config.toml
n_layer = 17
d_model = 160
n_head = 2
n_kv_head = 1
head_dim = 64
d_mlp = 448
vocab_size = 2048
activation = "swiglu"
norm = "rmsnorm"
norm_place = "pre"
norm_eps = 1e-05
positions = "rope"
rope_base = 10000.0
rope_fraction = 1.0
qk_norm = false
attn_scale = 0.125
bias = "none"
tie_embeddings = false
parallel_block = false
init = "normal"
init_std_qkv = 0.0466
init_std_o = 0.0
init_std_up = 0.0466
init_std_down = 0.0
optimizer = "muon_variant"
lr = 0.0125
lr_mult_o = 1.5
lr_mult_up = 1.05
lr_mult_down = 1.5
beta1 = 0.95
lr_head = 0.0099
grad_clip = 1.0
warmup_steps = 200
schedule = "cos"
final_lr_fraction = 0.0
batch_tokens = 32768
seq_len = 512
doc_mask = true
train_tokens = 233500000
steps = 7126
dataset = "wikipedia_en"
MLP neurons of a small language model. Each row is named by its layer, matrix (gate and up: input weights; down: output weights) and neuron, and shows model dimensions 0-95. Each number is 128 + 32 x the weight over its row's rms, rounded and kept within 0 to 255. Numbers have three digits each. A neuron's up and down rows have the sign that makes its largest values positive.
Before each neuron's rows, "fires after" lists the tokens most often just before its 100 highest values on Wikipedia text that the model never trained on. A number after a token or word is its count.

fires after: "s" 21, " an" 11, "t" 10, " in" 10, " ex" 6
L11.gate277:143088192130093101158099032131082154121152164091096138133146103185160116132157142063110084113108136068129168159198133139150141144148142153146134102152104128088148098143120121091129172109131177143109133103106164113101095140146096171114119127153107199111078109137142053140133160132047182103
L11.up277:097168200123123155173171119166167125128141131145162133132177124175130080133166110121161118139125161113183115183135201208149191135142149136146169137118142127155140155120167114105178125135116148141142134121092134136165120054130137164119045144111095119132155167104107143069128157109135107099
L11.down277:124081096134123143094166156156178130123150080132127094125092086157168095064103180165159186136140111169151120197093126157136224118109050137097174162090152076141200133105120122078145073126218156146134175111112088113131139142123137100160144069210125133120170100145135158177118097130143113174

fires after: "\n" 78, "\"" 5, " |" 4
L14.gate409:139096189165155063148114161147115187165124119115134171159126118213110010082149055103094204123122132123184109137119148122123106169131069132074126122108163120185149088096138067152132102112127150188106129096125045141127129131125151111171095188170084132077173165176118113123101156119152159103
L14.up409:142156123154090191094107154137136118163191161100091147088167147135126101137100129094034131132103151191128097134104128097163153178091082095161162123175087104207140078105174144122163152177176122135139184154127172119173129138088142120139120138135065162129126181090099115127130148118154096146
L14.down409:112105119102131150156158033099111101097105150130145127137146178108086211120150139196233123176163155066081151086121165105188124106131172128100127151076132154070136155169134149080128037107077150113091089113108116102099139141157098114111223160066174137116116121144152145113149135103098108130

fires after: "." 29, "M" 7, "S" 7, " P" 7, " E" 4, "e" 4
L14.gate310:123116127126126189163130069077134116099119150138096143083077177150098137088091094173143177114121128136086058171110115175079104127166120107158113166199137094120121125133144138108162131109122110171140121121143139148079081171115173117110166096157080133148170111067192151151164088123122151084
L14.up310:138204097154148120118139113103093116156122142120147103150116051173122140220151110153135130162144193125127134092165097142101139157139149201115076100143101184128151208115138128120191076137099113116112121140180086154095119104069133109117147107151155048111117104082149090088153113156106084070
L14.down310:172086171064088183144086158134143166119121098133101142123087184140116093150117137193132184138137159107101083142077125107120106098147065105141104083144159116126144093162124119131143021175114108171166125122152146118155063151153137143120188128121107141115092094083171152151152153127120129108

fires after: " in" 20, "," 13, "In" 8, " (" 6, " of" 5, " the" 5
L14.gate287:088131180167184154158138113074102069106166108092144103052178105131113125087164063165172116145107066130110120112120128150130202110138123109114133150156160120144159126077165139106116084186097101149107172169081165102166105141167136090115147108100102138106121056164128107127127154138071128151
L14.up287:102105117097129149118197081122104149061164171133147154091086112159150128130125079098097134081165133076114141126127139099165145136123131097131138144152162086117204107130113116140159103132129142128121119118109132096155137187189135051134150182142114134159119145198145123152139052109123133148
L14.down287:102165148205141118106143117161142150119095133155115066141135129124113138215123076136148110136168115104135190118105166154156123125168100127133171133143147103144094159070121135077177041121107109149074141094129132122150115068129113133086129136131125167101136186155141155164137044091049115104

fires after: "," 68, "s" 4
L13.gate253:134151162157142104121133149107136150116104153179137128143086122216146088196156124154168097132138086149172144120112099144184116124155126163139157108225107162181156148120161158150112154121138182086108174113060151161131134084177135103118129105171118096133101120128163099132071123119135155110
L13.up253:094122164115149123133094111117157092130077116119154108122036112132096125121050099130119125176130145192133118143117140155074110148128144173108097105079109164149124165114072097116103105154109146102179119156132118078149144086134086137136124112120116055157159162089131165077179142121180192133
L13.down253:076116141135090129097160174159124129099126153079088180115171132172071070196125157122146091129083138135107098154113109105212131170131154127119176099135109179137081144171161154098108116167142086122128127101122092122168106117115083164173113179116157137130147166060105158135159121157142147082

fires after: "," 23, " in" 22, " ex" 8, " Mi" 5, " De" 4, " In" 4
L11.gate408:146103100211130117192129093061101095167070145138164093123158081156148169196133153130066102084148115137190091081112099118157125127091137137172109084126099169156130141133120161138133145124187140137139128141104168141025182078123146121133106141143182123085148136105137155125113139145109152138
L11.up408:104132123153166132101131135139120095070170155142134110120125089142169140108105168151161129097142179105146139180119143191126102084169131140102100146115137121146018172107128133123111131148110111160188241185125148130152114155144135158097111172159129137120120168105119123083108140095133095126
L11.down408:138132141131137159159172162121093092166086138090118119122120145120190094133146181124112188143120120109128141134127125145103134127149164125153158067112153089165110144096113126063145164166121145134165158149076161074144133148128147157092038070106116111114081121135115145157185125140138178135

fires after: "t" 18, " in" 13, "er" 9, "ve" 8, "a" 8, " for" 6
L4.gate155:098087192029152142138141132077077157094137057121150149146168100166103101099169090102174188121138166118116119089147116165141159096104129163055138140129144156125102109148098156102115165143104165140082106114140084165112173106129111141150105144142153130129143199121130116148112145181074154150
L4.up155:138147169079101140178162111102196147120171067165189112173143114136137145085148114138163171147153139138148084083168149183095152112136167113147111162120157163133121117132140101118167141170143160127108139108112145209084122140196139166149095152109145138190129050087115159185114089123120088133
L4.down155:191076078183195101104126212151164120126114165110120162125116122146102079115124130150104115172100134136121145156083112075100144180125079067139066175156122092188119137122088169207050109112170108114130078177170159096132107117167080083129173108164127152163107098176106123148114131116139106140

fires after: "s" 58, "t" 11, " S" 11, "le" 8, " O" 4
L6.gate159:104135183147191113126114113134129183192120193130213139090114145126169097095143160123135107144119106131113163138137098139143151081143162072133096106139094101160145139141109112149170161152121134185176120110105089106138132126168159141137116055117145152099071147124141089129129156165140140062
L6.up159:130165105121212103108121149119137133143168086125078080125126155160109134112160064126145134088105116105129130201097135088144107143142064153164108119087110072158104099115080159136123128129133138136136130160115162121078089178116085176158202125075157160104087122135171103137113180036126114130
L6.down159:111164130104132159202135121067122159187126171130149153163151172104146066120139161110156128155154153148134125139146143106146121113173083130117142097110145151082136153136154138184099242125116105053142104096126155145066111131116137127201086158104118163107162063107127117123083114103127089166

fires after: "al" 13, "lo" 9, "ro" 9, "ri" 9, "c" 8, " do" 6
L7.gate421:098135130135079074145187086119150161134123167141182147154145071086120056073130168117148113143119060086137183109188087124135131132160099094165129133103142080123165115151140127128090106166143168130091115155124088130123093115142166121139121167113133142091063144085129156101141179158101173208
L7.up421:125106143068115099155073145152114195112169106094074173113173155104172092204124096111106092132139106133116133132105165144172183159140089125171178111098086071169072129188150111171159108103149141137144146191086092096148157085103129109141186160097156072173063142108147130155161109118126110134
L7.down421:159153133137133073133124169116146132147123118210181132133105141102090129121134124110134085144122086175099084173090132125154137139124136112097085132080115050129115116190107106155068081132129147142094178090174124106155140122101113074128103112132149117086153093082115191087117123051094122133

fires after: "hy" 14, "b" 10, " po" 9, "po" 9, " E" 8, " we" 5
L11.gate356:129166202200088149104070134107179151141098112134128155097153180161185027170129105129131148130113143138108114158135117146176137117111105124114184108104126145133136084143135088162075110117019102138131056153142153144128135117121151173144093087145155167084108139150185108141113137074141118126
L11.up356:096163173119130132107126068155128120190102170177193098142119105118094063149142115168172081170138118133166133089099109075078158118146095194126089143138210137117144086074116128166190112143104136115187126157113106164165094116152177136105076164112124112138135117132148149121153087092117161154
L11.down356:133155095128110114084143179110126115114108140180133175105109166176144104147188143164159074155109117113154105148151166136174154080135180164157152155138093181138102091124143154116077189115111161163112094139109094127115175158125148109108120152159134083079117111046092114153113102072147129143

fires after: "\n" 59, "mi" 8, "." 6, "s" 4
L4.gate113:121069122140163175100152078064153134168156110132158121153141088146140156134131116096183111179181178166127102144084160125136123184076077161105153131181141141113046083143147124129109161127140165103081152126117179080081160122168104103127182088117141167111118111176153069090141161135151099138
L4.up113:099119142136146205116143125170108147176186191121196151126103158155146143110090172161189095130137154107167108146173150110167129190085128139128148145121096153119129142129187080169139135180092107153115167085103115097038133148126155165104146093129135179143164084131125150103160092128145097102
L4.down113:131106150168121094151140148142114148181122116117169122123115141125106151179098121132153119156145134139096120183167112045140072090118128174150149097142107178172088105174131165098163113147173099112121120172171172122187131083136153147157190124107190099125144142151173120114090138149121095131

fires after: " " 49, " de" 4, " he" 4
L12.gate116:111088121160149155124145162089162098113141083114092103128128116164111145092157150104149149164180065082106122144138161026133140127172108122152078143158109123060122141144133135112144145118167172082160147126116149137104147113139114126093140155135154178177095149064159131157135113154123151125
L12.up116:179110101148105136162153190141141106135150095126107092105082137153146076184122159120099109109108154122162170128082169104116093120151137085094106082165169050107174108129149103076158078128173141133114158154155139172135091151145154145117149149143116164078191191103128109079212154148120101186
L12.down116:110103106121113089126086151179172116117190083146103110131141108181149108106159053183144119151147096088113085195173101124118155118129170142176074118119129157163096134149114145118063243132167129095132190155067130167159150165097121121133115114146098134177124131114111149117171106141158122081

fires after: "s" 35, "im" 7, " ex" 7, "up" 5, "par" 5
L7.gate178:130130081133140132130177096082132116131150111148136077153156087082121145101146167142129138148131127205116178122119105102144168166176116208112102147056050073101121187125093122109143079118169096120102143108103187111114109113108127147119123147178127045183147131159110137169150128126126138155
L7.up178:136157134102138122094105098098088124141102181152186133147136123158118100081070094180101105150147176089145148086129180095102166117109191079174102133186107146153119102084155165142149161144165101088120160152117142118133083127160142081089091064138099104117066124168171156122111129096148158103
L7.down178:171118132163142142085134100093141051085118166174118141138111185191180126205125143089178106093146083103113125129084127089131132113131089130137089150128169167129156135110126128179124188077083151110070097196060138170152157076173161117099089103115132109146100164108179129179147128159097088121

fires after: "d" 21, "c" 15, " de" 7, "f" 5, "n" 4, "st" 4
L13.gate97:074147160102125104164120065133133153080170101160124103040161194172129178135129146192152110149142158120101145131089127106135139105156140094176107125080101102127089199083136119133130151166203144114185148130126122147134075095133082124104134096166082163146152129158130138115082099076094119063
L13.up97:165084072098110089166171128132124129107133125087162085098176167156077137172102154135092108215181114072163132101142131109103093115133112107106157120129146114092113074128079104148101144159146179216151125105102093128125111131062098046140151144081152156153127141152164090220112143085138181152
L13.down97:103175093181160142153177142115183161155127110131169096126173103119157104127107138117138132037157131119100068103156091179079121167109138203100179120142111173147150131097185191128148146153096072041156102113120127166107125103119154113140136143078138131092119193161114157148184093169110163086

fires after: " E" 19, " vote" 9, " Fa" 8, "e" 8, "ci" 7, "re" 7
L8.gate355:122122165107025095151167122098174159131124148151118126096166095086125100158110174224100158190148160127130105119083124170139131076112084162100154125140182154144109106125081102094144107133087107090142119132150110116088112139167122128115166134140134146102084082154144191158118128107119111084
L8.up355:121075110138117139174147147101163054123130108105151074118130126145098128159124048116171057182147107139170122123109122145115156087072093173148126106127130135133114138123143150134132074153130097142178139206099151132157139206122219122144116130152125127052122128085114144096205129083194072103
L8.down355:149104171167102115141157081102123167137137122099060129115126123113132133116069138187149135107131174097139182153136157135068105127125104112111079104125188165198125072154075097152047109121068114139140136125115093096168109132120110118153163124169091146142155146218168135116143108121119121073

fires after: "s" 25, " S" 20, " G" 5, " K" 4, " J" 4
L11.gate185:104113152074214090203112101152187130099103156150136097150092122119129149124154180138187202190120096137125142133137115167129109100108071100139087063131110105199097130121078153130102112124157140138096143105205143089111114123155092047096191128145079125150142109101125068147181161144126129097
L11.up185:142109129106100144191169116106097143120177115116107112119122117092078148108155149103146121068097164104152162098144137145090156087178100123050107147123180138146163118083181101161083151128146163105191158087181105107078148187115116124135154075130112109106101178161111191092117096118158154117
L11.down185:146131144145171127190128098080079119223164074127126181089118144083096210092063139132100085130136139096136187083146105105093127160111143177146102133067152115074162120086185122133107167121131116124128134145155157055121140112105151105089166143064081098137059144083129180124100119135181168127

fires after: "," 69, " per" 6, " $" 4
L5.gate72:060159172174129129136170084081181150108101134130125162123135128113067128144153126115160115121158126161149172136100111125129132101168098141159127136108122090139167079138145195176120126096112177181123111123093112058154079114155116146166130099158135135182039142151140123126139104089159151084
L5.up72:119111142149195192124128148146152145145092125165139175135161086141084143101102130107123136090158184100133134156113127129144141138095075106097046110127109131149134119121090158134130104089118147106212172147061088106178128087155129136170159035096127143118079125137168171133165113170107140092
L5.down72:080202146147121078191167150126091182139080136152109172086194069166097119112120129103096117151138144104084169127115127059067133149145139189110164093094136041131138126079110135177114119124126128094183116117119107049152162149175118134130156069136145078149152138181116120149133072094128150113

fires after: "." 18, "\n" 15, " (" 10, "B" 5, "," 4, "==" 4
L13.gate217:161144119110075095186186099121131110106176128196068090077133126130166129200136089107137153144161156142173105146097176106161120138141094194118105140089111151131143165144109119093141103135133130176055132105128157135040135147158101088141174136118106181127132110173173156127150136159100053198
L13.up217:089123077134136144120134151143140153161176129133099167128083129164137198116156117161119149174090192126098077172107110158141098096062087129128139154166132105162132171191050126055141112111129063106096137095132125160114147136164216133070098117125165153130153107124071120118131185097117078140
L13.down217:113083106071059123127134112137062142101126121080093163134118172168091153074120113164143124069104178148089082097082132201067174109137059119118161126106152114127107103177118138127148124158098138115087037139115188120173152145106137128117180131168097121174077110160149058149145131131163147147

fires after: " J" 21, "s" 21, "ra" 8, "ru" 5, " ch" 4
L6.gate208:127130107105164210132179165162096166142129093074176092119067115138142181090167153125176128113161125160115106111133098133177150155122114136117127095122121103170111125123115154169102096058123142139180050125170083102160132167089181189113123097094141143109107167094150128137138112066111083124
L6.up208:111124126109136174149156172075138172101163109102118079148112152188059132137131145151171102152107094149149134102127087111161145120133067181071168077149125089191109114080177096147105113097098132115160168181134170143166146158120100120133058052089143181181135126110100143119166139097160119053
L6.down208:140166123102166157128136162077087132187148114133162204119157185102175117087101125079084102156106092150137183132142129161041108161088164117146121176095131099110135142165119139131115164166141193074142086163107100099148151122102162156132149111059095135107114167118124149114119095162077160166

fires after: " |" 29, "," 24, " 2" 5
L14.gate48:149150098143103081130127186099104138158087112093116151134185129154141099154090105109137149192100112200149129133100139139124139143149081166094138095095054197127101123133091139137124114112111154118143126087133121130147151095144226149069112120065124153149113153091123085131145069096097171130
L14.up48:164108092161154127083121178155148149091156110120102146189131149111189095095166160062147103160104132139134102157129152104150140113070171168109163119114130126206161163109172170166089139136124178120160161181162135119165094114073092135121114164154079169185088148095119140118160150082185132146
L14.down48:082146207176119182069139126165134107060095115183077086153117156052118109053147057179176128113110118074124176085168127166083142134139152122083155176124142139125171089156121096120100090048113107165103132135122158149107090126131134151137160161126111125115164156130143183127126118118091160132

fires after: " " 46, " the" 10, "-" 8, " (" 5, " \"" 5, " se" 4
L5.gate47:102133084149097196097156146069100127141121121123104156162119153122144155175158098120208151087152197166125155182122125126111074184220113167137137160151118155148091128103104163192156076164044165148176090163136131074138074111122137109128079152154141125132135079117146063131142185135131091142
L5.up47:137128149157116178115130142127107128147169166108134155099078104164138144106130136123103099102126129114148167086132128125123113129211091153064107141113119129154111132119129125122125176213175089081163079151137124087084127134177129120125077148145166151087072151149174116120146076154141104122
L5.down47:096132118102104100099193190071173163179165126105153168125104142185159151130125107121177131117167152149098089188114142157096108133143067132161151099109061108155097183107109151127101089150171103136159151130168127068097179151149149135110101110138195121136126135172159136159109141119158112099

fires after: " Mi" 33, " mi" 14, "ma" 10, " Pa" 7, "ro" 7, " ma" 6
L4.gate78:162077158142140144133130174158107073150077103105150137065076164107097138145119131138103081181134120136159139118186155161156118158149149142150129088131138167144119136136157139187109145194074093133141087104145150138138084188103116147133115114082087088151146165135083102130122116163104208141
L4.up78:155145176177124136131145140116059095127100171175146178162135113100149134156152154061085081153086070137148113182095130139103158191215121092094057125152127162162200107110139181149157106139153107114078052138141106105164124141090189112102039083138165156124129134139131060154094143106116163129
L4.down78:091126089124173126110149145099157104125137118096144158127128120141114112185135081053132091153143175146200132177169088144114111148101146084105198137139151144126126116155098122133099122152123112170163138091110141192164098091139061089147134091125152094112090127159121174135149147133130144121

fires after: "s" 25, " de" 13, "fe" 8, "c" 6, "la" 5
L6.gate171:099121102120150152117110113139135104141151122137193171140089098114119160144099112109142095131093082147176164122144141098097117149185122149132142121109132102175102099099092094124135129173153135100155143194156095059159072221137125164184159104123116116118132178134120167232116100174113132087
L6.up171:111116109137118114174140119147140165114128150108149142182090095184093175115072152135130118174120155098169156131135120082182139093170055117157230137141065141110143135104099128161123128115122136105107111136091112156123121118113139135155083109029104113080110128099160077169111127090147114089
L6.down171:080106104184143114163095178129098145100096161179140109150112133175142118144122161142104139116164174178130117117110102144123101084128108189132181111139112167128144106137071221103132112179110123110082110162136148109100168061062133101123112182104188156142137129177151143101126110070154199114

fires after: " Mi" 17, " f" 15, " su" 11, " mi" 5, " up" 5, "s" 5
L5.gate359:173108122123141115080033149119215131150095133159166139094099174074107095133099083122098134158172074101159092101145122134094108071129152086132160091137132124104158150133146120140120192125201181121155111082116179101160122095122084147134164111092088101138174168123123101213105160138104158148
L5.up359:171174121145161103071115120127197075105120166108093113078122138056144131195134072182043110136165122124120146152121148171173126094142135082121121120087120131164147099151154113166152100114158162130135082087139141135125123179069080144197152124132116092123143156191137079163125160133083195100
L5.down359:163129113134153118167092129090145091147144093107087088026060094170173151103133090123120163082127117135151180104119140132136086150100132112143146150105144142106155169102096156127106176143182100105147149143114075127184128125066109100143069133132160107113072126068098107142082190153165107153

fires after: " " 52, "n" 6, "," 4, " of" 4
L12.gate250:128143107146147150161136055103106100080126116139106085105178085156143179117100132156099034142145160149106145143157140124089140108125131123086083122127090111131118127067128163108118082110068113103146091218137155115136179123121075154107135192139138124071108136098114155125148162079079085110
L12.up250:147156160097078147078127100143160127115152156128103072144110155117099124093130096116098124125189120097100166108167118126081097123138042063178109156103184092137140081135103122135177166120151107105149136172141162156138164118146132132200155147123123171119116096160151161184145127134098132144
L12.down250:145069099077124129127142130135160146199119088133105130155088116064143122052112177137151214111173107074146121140129081144171100139140127151181100102136073140114165115115133134144105138124134101175130099165123109153089062105152142061176175134098104136104124069107154144164130089143082099153

fires after: " " 60, "-" 7, " un" 4
L12.gate342:121118135141101166119133122149159148151179084135103095141107125133112103220141102201159104137122115155117171131099132104128115100120158113147091151124094099112143155124116104066171183113106094089114136074131098098106177162120122092117108209176128117144193185133158133121054145152118131166
L12.up342:142111069105139124124127165097224113118170161077175148120081181169085056157103168132097113110144114157121091141098184145104131165095159135065077134112150150068135129079139093104180099107123148152122160108158137092099103159092146114112157116144093150029142054099063111141100172079129124163
L12.down342:094116157121068157148171140063140162116167104125146155132161116124083095096145155156142149127158127123081032108145080114101110118115118100145103121157082107105178104087165106084138134109092101133184143122099145121121149123115121060198121159112133116160120103149154139081121149142062138170

fires after: "e" 42, " de" 25, "en" 8, "s" 4
L11.gate167:126131165134108080069178111134158204093078072079070141201135195185069099181108117102125078118155046120131126138097113100139105106154139134153082137097144144142151118159140199084161146117123121129133121165098137135151121078147196153212118120136090188109089138106144106142147132139096133153
L11.up167:119147145115082112107134082081180126158113111080098177149162237096139105101064106181138130144169138128126174123144145134118089137121134115173152094169096180165128093165115161124142125151096168155124135108214121210158137148117094110094108139153128151154163124150148190085115103125145166107
L11.down167:148137096196113116142121088140103132087163128097085107127125136172136139153141123117182074161046136109147102181099107130147108115120133143114089140131160060157153129163143121137129136153142122133109135061125162152140151143087136155100117178074108153062107092186166197097139119179094168095

fires after: "s" 27, " |" 18, "li" 5, "k" 5, "ent" 4
L8.gate57:114141114145174103112127135149129148091141080074174113148114132150131109178126127081102131132123126130171158059172105173168159132060081110096092112179156158153138198149123106103124188136109091192160140140143164084152124178103113093079083121113182123085117113156085149122187161181133087127
L8.up57:144135102167172119191119135174110149127134122150113137167078152183158073140142146160152181080119137116162078090068060147176153082128133128114219077112153074096154121099101148126156146156138115177163122116113085145086140170127149114115109136121165167080097118174134151156150130142158152130
L8.down57:143093126120146147156148129136156135172113129100137123178080111137135111097137152018085137116087111087139135184154098053134137184184100171159149163097126135153102119140084124139119121128181112140166113085098138164125101148134076091148125146118129142191097163104177117080122143099087123108

fires after: " " 52, "go" 5, " sub" 4, "-" 4
L12.gate118:173181162112114148115122151124137125121151164176130144154199114133089130141121092093108158107079139122071146161101128102136084225160114107132062158116164255165101097168102125121102154088104138134140124142146118125180107122139107108135084057170144123069138094117129100136176215143134139116
L12.up118:096149106081115103173150095174150146134078061142133170160122099127153168102073089137159128207147150144092151074115158175145135142127065132123078165097149111126144085092147135125109138119165171149188085167156110095092137144159134153103208105150132078148097154062112081097072079108107125093
L12.down118:097046182122115083144135052132146162105158122140059130108105163101113107103158160096161059103120128182187093173172072112115097124134097092145162115140171130135160082079152161084172110153092131117132171182107120105082090143124106144174065094073213112129088093153090135126083145138165100064

fires after: " " 51
L4.gate251:068149096150150154058148116161132095108151126134178110054109121119098133139112163128138137168147144152076117203099142129154094161132182160129134152099077088120130131155068092072146137092057104155061124137130154123110131133102092139127192145115122109118134122127113093119118109144136164112
L4.up251:119082096127085144135136122148111131118119097027124181110134150142119073123094084151200055128186100119106125125103129118108158090118142126135112101205074117071128180126172188064116128115094142126108139165130122136156102101162113136104134108070108105143114145118066110162111123126130065162
L4.down251:085122143125078145135123108074126126130212132088146062124105182138094102112173136089077148117155125163137137139100136082143139142127152171181184130115102102124097142140110152085133118138108144103151129188092144154105130134094181092136160220137104072069155074161139160149126111139079090124

fires after: " " 36, " For" 11, "op" 5, "en" 5
L11.gate336:079134186114099237144105187132172057109131073069107105167109075137101098115125110141163139146182147159122172147123129117123059106073162109131141177100137161144122111117094139148122118128101116105078121113175056149110162128142154083142116104152105108101168131163140133097149171177133151143
L11.up336:113117092137116171164129109092142134130132093151115083135125092189152141116100074156186087138101164148049133168119182146089167162095177044157076100130110183151137193127096155128115070163145179151091107105137127116073136115107125137085110133113139161102153108094117137083117115099141128125
L11.down336:149162113136155086151147041125087116039101123109111162158136141124130063093100107153142162134093163113143194106126111120093168141183108091163089107113131051142131144103139162125181169085166106112097052157070140107129181103067169109114104147126137135196115106128089147131099142121076128156

fires after: ":" 29, "." 24, "s" 5
L12.gate289:110164120155135152107150126122107145070107129069150119113113153112157048159121079141130109104135098130163115099108032117133166062137180108130129070160143079122141129130118110106145132104077158205104134119116143107103129093157097191121067126126126119110155137092112154139097118104109171184
L12.up289:189134079089164156179135177109100153079125154161107205126132142141111161158132101140128110145197116133133151134114092129082187123124092147107187159156149084128108185091110131130172098148094149120124097153095169165146152143136115155151116130128158105013162157171136157106144185131134126114
L12.down289:082145133203143101128089074100129165104098096113131113128120074089128123114122152149197094149104199125061146140124074074186171137156151170109157061102155097113115112117149131093112173156168106135089096101149123073056110160154100077152068135110115110125098082062132134154125080107106187123

fires after: " " 24, "." 18, "al" 8
L14.gate88:189169099106170115139081137147071153099151077138095074136141139179172150052151141133096127143155117151140162067102139146080125060187144120119169133089049091120151154118113102109183170098155081113100098145131142113162120129137102178121159197112096184122132125112142145113102124152156071150
L14.up88:154113124145110132145129050134083146129129176124106149103087108147143102120079125149142139171088085147084094122142113138116176146079092130195132120135142006105205125158091107138109180132170203133135129129135139147106165128133075157173115136136162119111140135131074152145148111147114109088
L14.down88:107093137113109127105181089139087097111165042137150075121111117086109084149161089136187151101116128105164132128107096127128178186142131134141127148110121098111097175188136092064096023082144163155128061155139101098154106127132083129120154114170080070089104160151051140137115137073112099071

fires after: "-" 24, " de" 13, "me" 7, "″" 5, " more" 4, "ate" 4
L8.gate240:060047134119130047151075118151133083136083059112141164127116094131068052122104153118100144158185078110146143080132161068163137177135128170129070136128129115124132149111169167134118124160113119125116102070110138121103099132117134146152153147115108171163211136155166114129083116136100122166
L8.up240:115100071126158101163109123138149126182121111086081107132134131154129113146137173115118155144136136098200135172088167077090175171072111135208134100145171098136153159061138126135140146173089158132166130118164152161135103104124140110095150140077144113063181078102129130081100077089182124193
L8.down240:120138125136072161084146087114147190124161140135156154055167201172101161139153169129149149114151124122116183192127153137129066091143157063114099121148109101082099154093133083115154107138157141194148149057116105146162141160094106108115148106178111122147121148132118164185129214112141099157

fires after: " in" 31, "," 9, "In" 8, " October" 7, " March" 5
L14.gate55:090101123094181194105153132139098092115091195146134085079119116161077120134128180098094145140085087131113109120135131109167149047153122084051179113125090088116221115074113136092156095118138133139104144108107141072089106118133109104091088140147098152091142101167133100158143113127086134127
L14.up55:094154105084115117069164096077144139121072157130145113048156115153150123138202115171163127137184177134154115094112164116123152049146142174132078156121132106123120091158150131155149095134141094056117166149173200136154168182107245181178147086127128116163131119150125127101147053106089081193
L14.down55:103116176105088102111173209144108138085163123145151090127130180152124097197137150083091125087177124193137111190101114168170109171171175120101187139119168093148121146127083122163101111164093090165126174114135129094164112118170119122170134147101226085144173151127109127124099122120122136107

fires after: " in" 28, "," 12, "In" 8, " March" 4, " February" 4
L11.gate323:125127147145120189180147114101100116114142178120139064082093081161129154121133116083164179125129127146135104139075173082106141110189104056058154097142179154177190123145146102145168120176147117128120149139134151112161107082144131160202101117153115184057170174134104158125148161102104127169
L11.up323:081162168098106137165122132124112113137177147196129156111120152139119137111138183151178099106176074132116126131138144128130170125119136086140085148132149150142083098028128145091120093153101064099042155118115142128138148209131134096107161077174062161169171150135123125130085100216139096125
L11.down323:082170103117168115046076104115136126102107117121129104059111100105130089134108098100120175139133091128096138145151103073170138113127134104158143121154140103128180132053087105116077090133120124110097151135111162090176128144084144154089131133166144125131154141087149093115152102122091070139

fires after: "." 25, " (" 20, " ex" 10, "," 6
L12.gate186:139167148172195139135124150124138143108198152126095150131158104109159055176146139194157125165129141212148131129081093086118106149080103139146140151142081159165073177119159139127078174122122148123113115115160109048135171122140106152154126154143113139156092122122162103122041194151161167101
L12.up186:146159101161133151101190167061166117113178134135090093125170126111109173146103160128181149126133185138143135032129139094127131173141165163159144107125077112145099148205093199140085149144098159128084168149148147123137153156098111119098138049146141164154180089108119139157141130194137157100
L12.down186:158107158103155135135118121132091113142115108102109161148127081133163110135154149168184119084138119101099150122146106181095131055140120066146127125174130122124131151152132162102160130169165143057089084137111142077131129124176097132069125135117135141121076117151064168113191071166136108101

fires after: " La" 33, "lo" 22, "s" 10, "ri" 8
L4.gate324:170116171103080133138125143158126146133104101101168067116142052138129105114128114160157132196074154139094039101091147139095089151106089109120147080143125095139181133154176140150213139192170110097138139120176112140085072117110172097107133131094130132120152069145105124142155106092158117169
L4.up324:122104089141134156138097138120040190111152074100110082197114121152147124165127110105162156081080095114090191128142104113168166094126106073157130119141124079138165169176129125163167110124164107108188100146060164143139099145125117124086071136156178063120133181100166150142186137067097111121
L4.down324:165134134015176135121125200106150070128092130075183140092180092164115123065070181115146113191161101126096143118140143113106087135084131150140125108103133155119086122126114175168121147115046138155132134085113115109179090125153175152116137113167154100117131172125132099110138089123119132110

fires after: " " 66, " Ch" 15, "\n" 4
L4.gate280:106155181103167146128128191136168141069129166119132137124132108136124167108157183147145104128115156178104044123114152155129126188140075112157096070135112186093145177144106126152196135130139146153125000065159102156167113132121126085102121145161114115113113108132122082162195099139169144073
L4.up280:093116125107133119104079132191157118111154142113117117156143177115074072141117161102133174134091160145186163144152128219094144174106139127140106105142128097167185117133199062157089148170102102152093105143098108146106100110123138099121055077117093096147111073129092091137105152120043123116
L4.down280:073151057139133092116159169128106126151113053100160144093086112163143076183101100122108135139073116118158139085154124128097158093116113110149127133120183078076121097119057090147135124144106126156104103150106141102138118134153175121138110113138122157126108119138089097130151135113131152150

fires after: "-" 14, "al" 12, "ian" 11, "ar" 8, " Pat" 4, "ut" 4
L4.gate160:130149153165085141161121111189134097095157064092111120155142093133149109079156172152101116145080091161114143145109194141090062120090140098078126121130074121163091139141106137084155099113104087145184129122115131093085141139127104097119134094151179109145199072089107143086150134098070139133
L4.up160:168085127140206191169155113142163126078172071129115164126140124144128084094104126110114145074102091095132144140122150138153094106158111148116068102178140143136129120139120155102107159100156111132172129134064184146137097140161141092093151112119161083080144132045096149143112153128084088171
L4.down160:161145175153069090102128081068146164057126151126171129182160146138066100113093100103127114161098185127105084164101146154110093122108141174195120124095162179146104160110139129161140169156166120135093164082195107127118147151086075133135111125168116145120159149147083182112166083128181147118